MLP neurons of a small language model. Each row is named by its layer, matrix (up: input weights) and neuron, and shows model dimensions 48-143. Each number is 50 + 12 x the weight over its row's rms, rounded and kept within 0 to 99.
After each neuron's rows, "fires after" lists the tokens most often just before its 100 highest values on Wikipedia text that the model never trained on.

L5.up256:19 28 49 59 46 60 66 54 58 36 55 57 55 31 41 40 68 49 51 52 47 26 63 50 49 39 37 43 59 55 49 58 71 48 53 45 72 63 38 45 28 38 48 37 53 49 52 56 37 55 53 58 69 57 43 70 44 52 44 14 27 56 53 54 53 68 39 41 37 41 43 24 71 33 16 80 32 32 40 49 45 46 38 80 55 46 62 56 50 51 50 48 50 44 53 27
fires after: " to", " had", " have", " would", " has"

L7.up558:45 65 58 52 48 25 64 53 27 57 69 19 27 42 36 40 52 39 55 52 51 54 83 61 58 62 42 34 54 74 77 59 55 37 66 48 45 37 48 39 40 59 50 61 42 45 23 55 35 53 55 45 40 51 59 63 50 42 37 39 35 52 56 58 68 59 48 41 63 68 46 65 68 35 57 41 58 50 36 41 36 71 70 63 34 52 54 35 57 51 41 59 52 39 49 50
fires after: " St", " J", " U", " R", " C", " S"

L11.up445:54 76 37 48 53 49 80 45 42 59 26 42 68 49 38 51 43 50 61 63 61 47 66 65 49 59 44 53 46 60 35 47 38 61 55 53 68 27 48 61 34 50 56 37 36 72 39 47 48 61 30 45 66 68 50 67 53 52 47 61 47 47 51 28 43 73 35 44 52 50 44 59 67 46 36 47 39 63 50 42 35 44 62 60 52 55 35 38 48 59 50 46 46 39 50 57
fires after: ".", "'", ").", ":"

L3.up193:44 83 49 49 46 47 59 45 43 39 47 41 52 56 52 56 49 34 21 54 57 60 79 63 66 70 39 46 45 45 53 46 42 44 47 43 55 29 73 81 52 33 45 33 43 49 57 59 37 32 41 51 73 49 50 59 64 36 38 38 57 35 61 39 55 48 23 37 57 48 56 34 58 50 59 31 57 31 50 32 45 51 69 51 67 33 44 49 61 55 57 36 49 53 77 48
fires after: "\n"

L11.up536:42 53 35 47 52 53 65 53 37 43 60 32 25 55 45 44 60 34 45 52 64 41 54 47 53 67 31 35 64 53 59 57 57 28 54 43 62 39 40 49 26 49 55 40 52 48 43 51 27 53 50 52 66 66 59 67 70 47 30 48 49 49 59 56 71 48 32 27 61 74 40 69 66 25 46 45 59 43 39 39 23 72 46 57 45 59 41 55 49 49 63 53 52 55 47 36
fires after: "J", "Lab", "CL", " St", "NG", " R"

L12.up523:47 92 48 50 35 44 47 54 32 44 36 48 47 51 66 56 45 49 37 50 42 54 48 47 26 64 17 49 66 61 51 29 25 36 44 58 56 57 43 50 47 64 54 40 33 40 49 36 47 45 28 39 51 60 55 74 49 46 56 40 28 54 52 44 69 54 42 21 54 54 41 46 55 51 47 39 63 24 48 61 53 57 61 75 66 55 46 34 49 63 49 45 45 43 64 64
fires after: "'"

L5.up123:45 67 51 11 39 38 62 45 35 69 46 60 50 49 60 53 59 52 33 54 54 52 64 62 60 52 47 26 60 60 56 45 19 41 68 50 47 23 55 62 60 66 41 33 43 70 79 42 29 40 35 43 79 34 47 54 57 53 40 42 29 60 57 45 43 61 58 45 61 35 49 39 45 60 54 31 62 43 49 49 44 51 66 56 59 42 33 38 57 64 54 40 67 56 58 45
fires after: "\n", " 116"

L9.up359:52 69 48 42 53 57 53 61 33 41 48 50 62 51 58 48 70 51 20 78 62 38 72 40 56 49 30 41 58 50 57 48 32 46 42 44 61 31 47 44 58 34 46 38 36 58 48 39 46 55 38 43 52 43 49 62 47 46 52 45 41 56 49 52 50 39 33 42 45 64 46 69 61 41 57 30 59 37 43 55 34 55 61 56 74 52 48 57 52 51 69 46 59 61 61 68
fires after: "\n", " "

L3.up624:65 42 50 49 47 46 59 52 36 46 38 35 63 43 69 71 48 50 38 58 46 59 53 50 48 57 41 54 32 57 66 45 19 54 42 70 65 44 36 54 56 40 64 57 25 47 54 41 56 25 27 51 60 50 30 59 49 40 51 52 39 45 44 50 65 46 30 47 80 53 50 49 46 45 43 48 48 32 47 50 53 50 59 45 80 57 54 43 52 51 45 45 68 63 64 53
fires after: "\n", ".", "-", " "

L6.up543:52 58 35 25 50 45 53 55 35 51 22 50 61 51 49 50 42 55 52 63 54 48 56 56 53 54 34 63 61 58 63 43 37 47 46 76 68 26 40 48 46 36 48 42 33 45 49 42 41 35 33 52 63 53 39 58 62 45 42 59 38 25 68 58 67 63 31 30 49 51 50 51 55 48 46 21 56 61 70 49 32 57 57 68 67 42 28 53 68 52 42 43 68 49 72 58
fires after: "\n", " ="

L9.up106:23 33 63 56 50 64 58 50 60 51 70 46 60 43 48 19 62 32 61 63 42 59 51 45 30 54 44 50 55 62 62 57 57 44 45 53 66 56 57 54 38 62 48 50 55 42 64 48 50 43 57 75 78 37 43 61 54 56 30 28 42 58 51 51 51 37 41 58 49 37 38 31 46 47 40 64 65 73 46 48 41 37 37 78 44 53 38 75 54 50 46 59 56 62 47 42
fires after: " to", " have", " had", " has", " could"

L7.up109:59 43 50 33 66 52 55 54 70 56 73 60 49 64 40 42 68 32 40 38 54 43 77 72 43 49 54 59 73 59 43 53 56 23 53 57 42 54 66 70 51 56 42 46 55 58 63 53 48 43 50 64 53 27 50 55 53 58 38 39 48 56 43 53 62 76 64 44 73 55 49 68 28 62 45 51 61 72 66 52 61 47 51 70 50 31 41 55 34 44 58 39 72 79 66 46
fires after: "===", "==", " ===", ";"

L7.up576:50 38 55 42 55 74 62 34 58 45 58 56 54 44 47 59 66 47 52 49 59 73 59 57 55 40 44 59 54 53 50 63 43 42 57 66 12 62 52 35 11 44 49 42 43 28 42 12 66 53 65 67 49 30 43 61 58 47 47 28 61 74 56 50 66 47 49 44 42 42 53 51 56 60 62 47 62 44 75 48 50 61 51 65 44 58 39 45 54 61 46 72 56 66 37 31
fires after: "==", "\n", " ==", " served", "==="